config = dict(
    head_dim=64,
    vocab_size=8192,
    hidden_act='gelu',
    norm_place='post',
    norm_eps=1e-06,
    bias='all',
    tie_word_embeddings=False,
    parallel_block=False,
    init_std_qkv=0.0268,
    optimizer='muon_variant',
    lr_mult_down=0.7,
    decay_fraction=0.825,
    final_lr_fraction=0.0,
)
MLP neurons of a small language model. Each row is named by its layer, matrix (up: input weights) and neuron, and shows model dimensions 432-623. Each number is 128 + 24 x the weight over its row's rms, rounded and kept within 0 to 255. Numbers have three digits each.
Before each neuron's rows, "fires in" lists the words (lower case) most often at its 100 highest values on Wikipedia text that the model never trained on.

fires in: "the", "first", "second", "with"
L4.up1707:080094127121167130076108114142146116111123127126145171144119129129146092115102099137180109093135126110170131119153143169132158137155131109145159143137138101145102115123060113153128161092192079130094091169132123112135180136128092123115121083152107117138103117120148072117117134099149126131149139132141135133169092155131115183107114102132132155176144133149093131110119148170103100146117140095142114150130116089132156149108137132157107105139081145152144095109204135112138076122172145102135150127119150142122127109141118087144097133182101114141106124125115123169114146125132154120

fires in: "of", "against", "from", "between"
L4.up1238:158166106092122123093122187138135142147142130092093162149115143154152124132130159120118107153097149116165156143142130181149115132147133125116077156133136096148116156156104121138114121138110144147129126115080111127100119156101118140153115129114049125138093135116135122121140120123136102127100166131110097131141158124093139151152117150149158160090112147166162154106122137139131087122135089146159132115105144097133167099147094121147106136138117122140123144137106125140135099152122118135136123140084112116190077140130087079125156136138139123108111120153124116117167119115100144114

fires in: "and", "to", "that", "by", "at"
L4.up1337:072125114132156074144134090169148134133146115138148141149159151109103192108141099132129095111171132099114141127138136149154123129090196146159135141125140119136119098124149105161095156139159109129128117069137129140132096132133124143114123091128132102134117120097110092107097091149108142130142126138104165120129156134150108121122138138145145128153168123128137109151136097153156151139084072141161118161132104136060142123162129087130121119108115130121142105107153102159139102140111112162091141163125141085143119124131087108118138138127132131138112147136102122173148118159144175150

fires in: "as", "s", "laurie"
L4.up1437:164127102121166190117112132175141142126094122134144095090169100120154158113113158117142165119109132111126119108126089112165167123164129129062081113120124105147130094125140145096102142102098103120183125100123121116131130175084134098157134138138154125129083156093143111136130132135139137157090127102115111145129147128114123133099114096116158157083168170092152139104121106125143116105117135123114107131111123101109130143124113086113119114110100123144096097135112137162118133124154091119115111114107154088074105165126171080138110193129118137138130112183115119153106147128123130164

fires in: "of"
L4.up1316:103152107093099108107094099125073151140135135096125109104139130127107137091112124099131120100158061112152128153153149102114147090153173111133167124112168124137140126140167124110109137107137107117118123091120140155134131131122111164118103135120105169128145126115082116106097132115133133154094179159121140118107142120130129114120113166173125137117128122117136109112164118148102129141162066120156159136131116143137157121168105118181059136134116144091162121100141153166114136143144119178153142119086103111089089127111129141157100100123137062101115167131131128092128109123127061113

fires in: "in", "from"
L4.up1205:125094158094111095136201127153167130107115157131107136144178129099131109100151103142130141135133135097167114127096133107082113123108129118147098175111165101143121125161132143140131115121142162128120127137114151156131079144098190148170124127124156150131154100107118128149134133112147141139094172152163115139138140108123157137155132165148151131093097136091118160129121161127102112132154179152123097113156145105116138065148134148128144125151168086154136157146115119129156121143140111097133110112138130176165144128120138162127125127098122181128173165165133104118138142139129159140

fires in: "to", "and", "as", "by"
L4.up904:113127180155056091117155132107086126129151149148159157107113172119123135137173154142083130154148106137125133130128131191162110146137115144124113135054153101064171195128126117137125152171101134121116088133128126109121092135126124137142129115096121091098099133162095111189124142112103154122107115145126136140106154111169113119143136131137129125070129119109141182113134104111107115116112139089143100122127142134162156133120126077116154118124110120109139099105160130133116105148092114120147124113092102099119127117150120101132099094161095120128164129081150124134107074162130140169

fires in: "by", "a", "from", "two"
L4.up1959:143142114132102108148086141147106138110116141149135115133117138133132166134106145145168119143106155149126085134130163088159117123105115102130094148123123165119130127164114085129119135168128146117135126188126094133153165099111164129137126114126144126145212138146111105119108082109114121120076136155128119104096130154107196110113119085152116152148138154124133088113148159177120097135194177142132098127077139120125138144115120149164151119141136123119169115152111170132143131116115175129127113140104083139123131119096111135126108090137093140131119135139176149110098111147200109073

fires in: "of", "s", "their", "its", "under"
L4.up2034:130139136094140092121146106106096118140141130133103105127150127120146108108143141118116126118114195096108172149154103116112115155159171074077129106125124170103150131134147139119169104156129163130125193123190141131103086123157075125110137100138101130145134131112157108124120133124137108145141130131112156122098169144094100103109133147128124043113131161127143136144158127114127091131090143123107149149123110093129123113149140130185111110130113180146147125085107120121137133184066150139140096142151155167111126118118143090116156140123125128137143137095115107134090145122080092113

fires in: "they", "their", "some", "the"
L4.up2104:158116113078104109119111132118131100166118135136110127101140127158166147148085146153079130122123114105105111132111128113102121123146099136131109143155107152121153151159132185125097092145123122130157171146161126155125124077118169117112136126186160125089131138106161140142135108138133128138125116119162139130125129125131133093130127131174127104122098145136105139132125132095157122118130182107136127129086132173095092088081114098149156128131118126088128135113098127124151136155160115158121138099124136127087157110136108129146135115100117123141100077143076114129105108135129144113

fires in: "was", "is", "haasan", "hua", "as"
L4.up455:124180163128129099127122163174108151125108139129120103121174139153128134111148138141068100107067096140119123156114124106091139164173126117137148130140127125108143137123151137116075122147127162155097150087160152118161124110129115092123169113129138126141151133128103125136119129159148093146151134150121142161125134139157134112124122100074137131101101125139151078156169080115107168144115146136102126104135177167124146134163104073188126130110105063106149146115118092096113148091149111153090096140147099116145144071149134113148107141150123107156101136099160118116146145142092140138

fires in: "to", "upon", "after", "of"
L4.up325:140084108136191081158193154166165118099116157087132114131117113118127129063108160122140105122143115150111132141112127043163178126158189139138145126113122118143157114150147116136089139156120139098106082137125138122113122152089147073140123130086145127116145130115102130149128138114149127107111116136113143118155076103118158130153146147108126123139157123151123164116165120142168163147114141122156158131109150137186113100154139148136083072078133175117123139124133144203185090119102117143147148119136127066147149146117142113119115100151119123153132130172170095159133169115145151121

fires in: "in", "northwestern", "outside", "over"
L4.up1665:124132121112103109117123141089154114177111129156117201130133126131144126128110083116139133121147134151144163158100140116182121117089127130158127123148147104120151128118070151151148115143151149135126135146127134100106156166106106176127119101134107100142110147127153164111109142113164142132135184158145160127151110137111089150136114132105143150117167152138123118134128074085135133131142128198175139091170147143122141143110126095151130135075137131165127191124140088110151125087183130110101124124130088101139153125122143132102147124114090084112104124169117128121167142143104099120

fires in: "of", "or"
L4.up1843:146114123110122093142152121126100075136137105087047145185132106166107125143175146115101137146077117129123102134087119157105136075142138112124106108109128120148120136146164158173177124119191101146102130106122108119113110159113116159135079107131141107149145156065125127076103152146114109109127111138139120136118157151108125150122129107157096130111152135152115138136098158192132155073101122178129097122181104152129142145155134099148137106101119138115105103118093132103091165145152107127119107134136131112106136162112114144119154123109164069139145145138097112151083091153130134135

fires in: "the", "who", "0"
L4.up2296:100080104116147086157132128162117128108075099126140158127151151155140138089117118135139148132094113126095111142129158158141146127162179153163128161131109149090152152141142131125112156104089111123121189114145142115135122129095147130118136104129100116124120150140161114124123146157119115119134093114130123142174120095180107149099151146161111156109146136138094129176160171146141135129137129068125193120177116096096151098121087132096140141139135126112101132144161131136073168159140119145165157129127174141131159124143102107138125131132105143126094170106129168135100112158113082099

fires in: "in", "through", "on", "has"
L4.up2111:098186164126094114145124136125171113158133118119132122115100115130127122125126132149170130143114093094109087170126137133129100140138128098086079137136121120091147133112103149169152129112125128139135120115108155139144103121152106136116130132114073147082157136130147125117130137116138160110163092123095154150161109144113121130138095173113181106164102098142087120136156163134120103113139136086222109136101145135126105111131122159140067162106147132164130156154108145154123129120109148151141132126130112150133142157107147127114152122127133151124113116119181130150143150117095123122

fires in: "to", "the", "through", "that", "over", "it"
L4.up2348:121144137127122128159161084169120101107091107158151105140202109163131054101143163111136181093120130176094114135112126135125139145109091134114106124104100136137141139106113149189109140156122140076137108103128127104121141126201072134149141100166102086097111070122108124111099122109156122107136136114101122101118117092151091124093114122109153109124108146125156138100109117112119131102097162160153133127168141123147112105159160126125139115152112092135122128070095136152141153164102144155124140121146150130130083135146112137150106142118082141141110143125155129111149180107128111137

fires in: "was", "as", "in", "is", "huanghai", "bomberman"
L4.up154:152119126086124145161125116108142099132111178111167148150131148086146150125127125136115202096123122161095108148082131131131138155062153126122134093157094124117109150115153133101126048110192114114122117141156124130121135116085161145121141118118135126103111141132101156123138169120081085144103136122138139125110116130165147137082171138101161113123186128128156109092127111103120109115144128139119139163145129145159141140136109089135098099144170083094133157139127140144124139132097126142118079126144110130101153133154132193130130133110179097121106138167147121118131131106107155130

fires in: "as", "and", "was", "but"
L4.up760:131177067122146110088132095143112121102091126150136104110185092115167109120161115161103102118145140197109143184143151167139115132145128147120112093093111124129133099151133103133122136115120169123103144144144145125122122170151139075122144111094103132094124174117128149136102138136139129131137103150046147141119136154112091095144103089116138112177133135154131134119136123077123093132076126127130137120100132141125105152113130116107142128123136122118144185147140116118148151131157116140132097140124123099149121135129124142130170157114137133145114131137105110117135131160143139183

fires in: "of", "on"
L4.up2035:119124092050115110127109100129128164146149103135092161141119138133097104140126132148110104107131165084099130129124129140087154134130122139090113139085150132107152167150147118135133094142102150135138094118150076159136119118092155144111121153079109106137137130131153094117145146116127169150097103136143133148125114128068102091129114115129120065146172129136136147162133169133141160110149122093154116117123176091112117116135100158188135124142137161132134120152163116137132143124131103137137118136098113126140062118129112104110150117153108121069119156129112121137090130177145130155

fires in: "to", "on"
L4.up2313:175153090124130119107138190145106094140167146135104121120106130115123144072155085169163095133155143119116109157107109174140088109121115133147119151101144140123124148093130107135100134155102110074134091125143117093081098134117123108137090163118142106136129123180113138091133123087111123107120141127144069121125104124165137138159111143144162136118121111147130145128128105138146104105131145151093095136135132121112085125166116116165153135124142120169158154160145104142153138145135128153130158117162126111116093128108128110140071126101145133112151093133114104112119162124159125123

fires in: "an", "the", "that", "a"
L4.up405:145128128157118141176140068132118141138164156156135110145114112136109127164125144089125148135152170171100091133107133112131131145157143081125102121113095130151169132141117135118110123112161092109153169115133112089125107123145132122105121108130137110128166124135112118141153135130123117124118103119140116145108152092165136101147148146144153099125164164163147079078124150136144111114097128138157092148076112119089109072118115145055099156112134128065097136122107195142125131118138121139149123109093195102089138132149112161160088093133136131103115105124115121113150117147163094109

fires in: "on", "by", "in", "with", "each"
L4.up891:099137125102096068147132134100115142171117125142141125101137147141112155132123125133160154125134148094126126145117125129107123132142169138165101148120121134121164174124174131084099169123152152086102140110154150123132133132126130077109157121113095133125105133093131075114118112136093112097147110123123122106107142121109102149127089173184105129109116144182151092171111111110120090174132122089137124160154133107123086126146079104182123184092148154165135104107141123168134125119136093146134150135114125115144172132124128105158157108096124139130062120160124139155118217142128166130

fires in: "not", "be", "than", "to", "what"
L4.up1267:136109096107117136155083105128096103146088120155146140165166115130130115151138085153156152134117124125131134151109165134113127099148152141143149118112141137134131124142143092094134110063107118138139123160116114127172139159130092135100076137157138136072131129120142135178151080094191124136141127106133109121123156128142058106118152099141136152148182138107066110151138108085129063152066101112144162131149136147130138124138141075126137101152083126130111127136144130095103147139169159140107102134112111142138096147133081157121145148104111134149116137122087141106106139114173080140

fires in: "on", "was", "in", "as", "22", "9"
L4.up483:145095139097132132149108126073104144089136141133119121147088139122172173125114097103125140155138149143122103148099172139110160127133125144138165116122152139128110131110115135087129141141093105141103124138130072123129140115069114142139112114158115152097132167150119120166149141124129143142108157113148157124139111148149135116122107169150116106121138133120112156112132137184112132116096155135126146096121109140122154144101106171138101106140131115173114154124150117125107116081110124180133172146117124130128109095100091077131091196105131101135140116155125117130082138114151082127

fires in: "at", "in", "and"
L4.up948:142166140129133093130131120119174159154128153145105151143142103093115099103120108151109101144124114134145153124103110134103148123142154124175116126132166152139146132101102105106095156118145126088127152112039130158102104151127104163119073167124129143138096130130126150136137163141151153102155106143149135112093127134115093137161088134105115083142112109118146124210141127106144123092129137132109108134160165143143153112122103089146133155095123145148124152111068149132136119095136214165160127127112161128139121167147153162143128130100073135169140084078142136084127143110110101162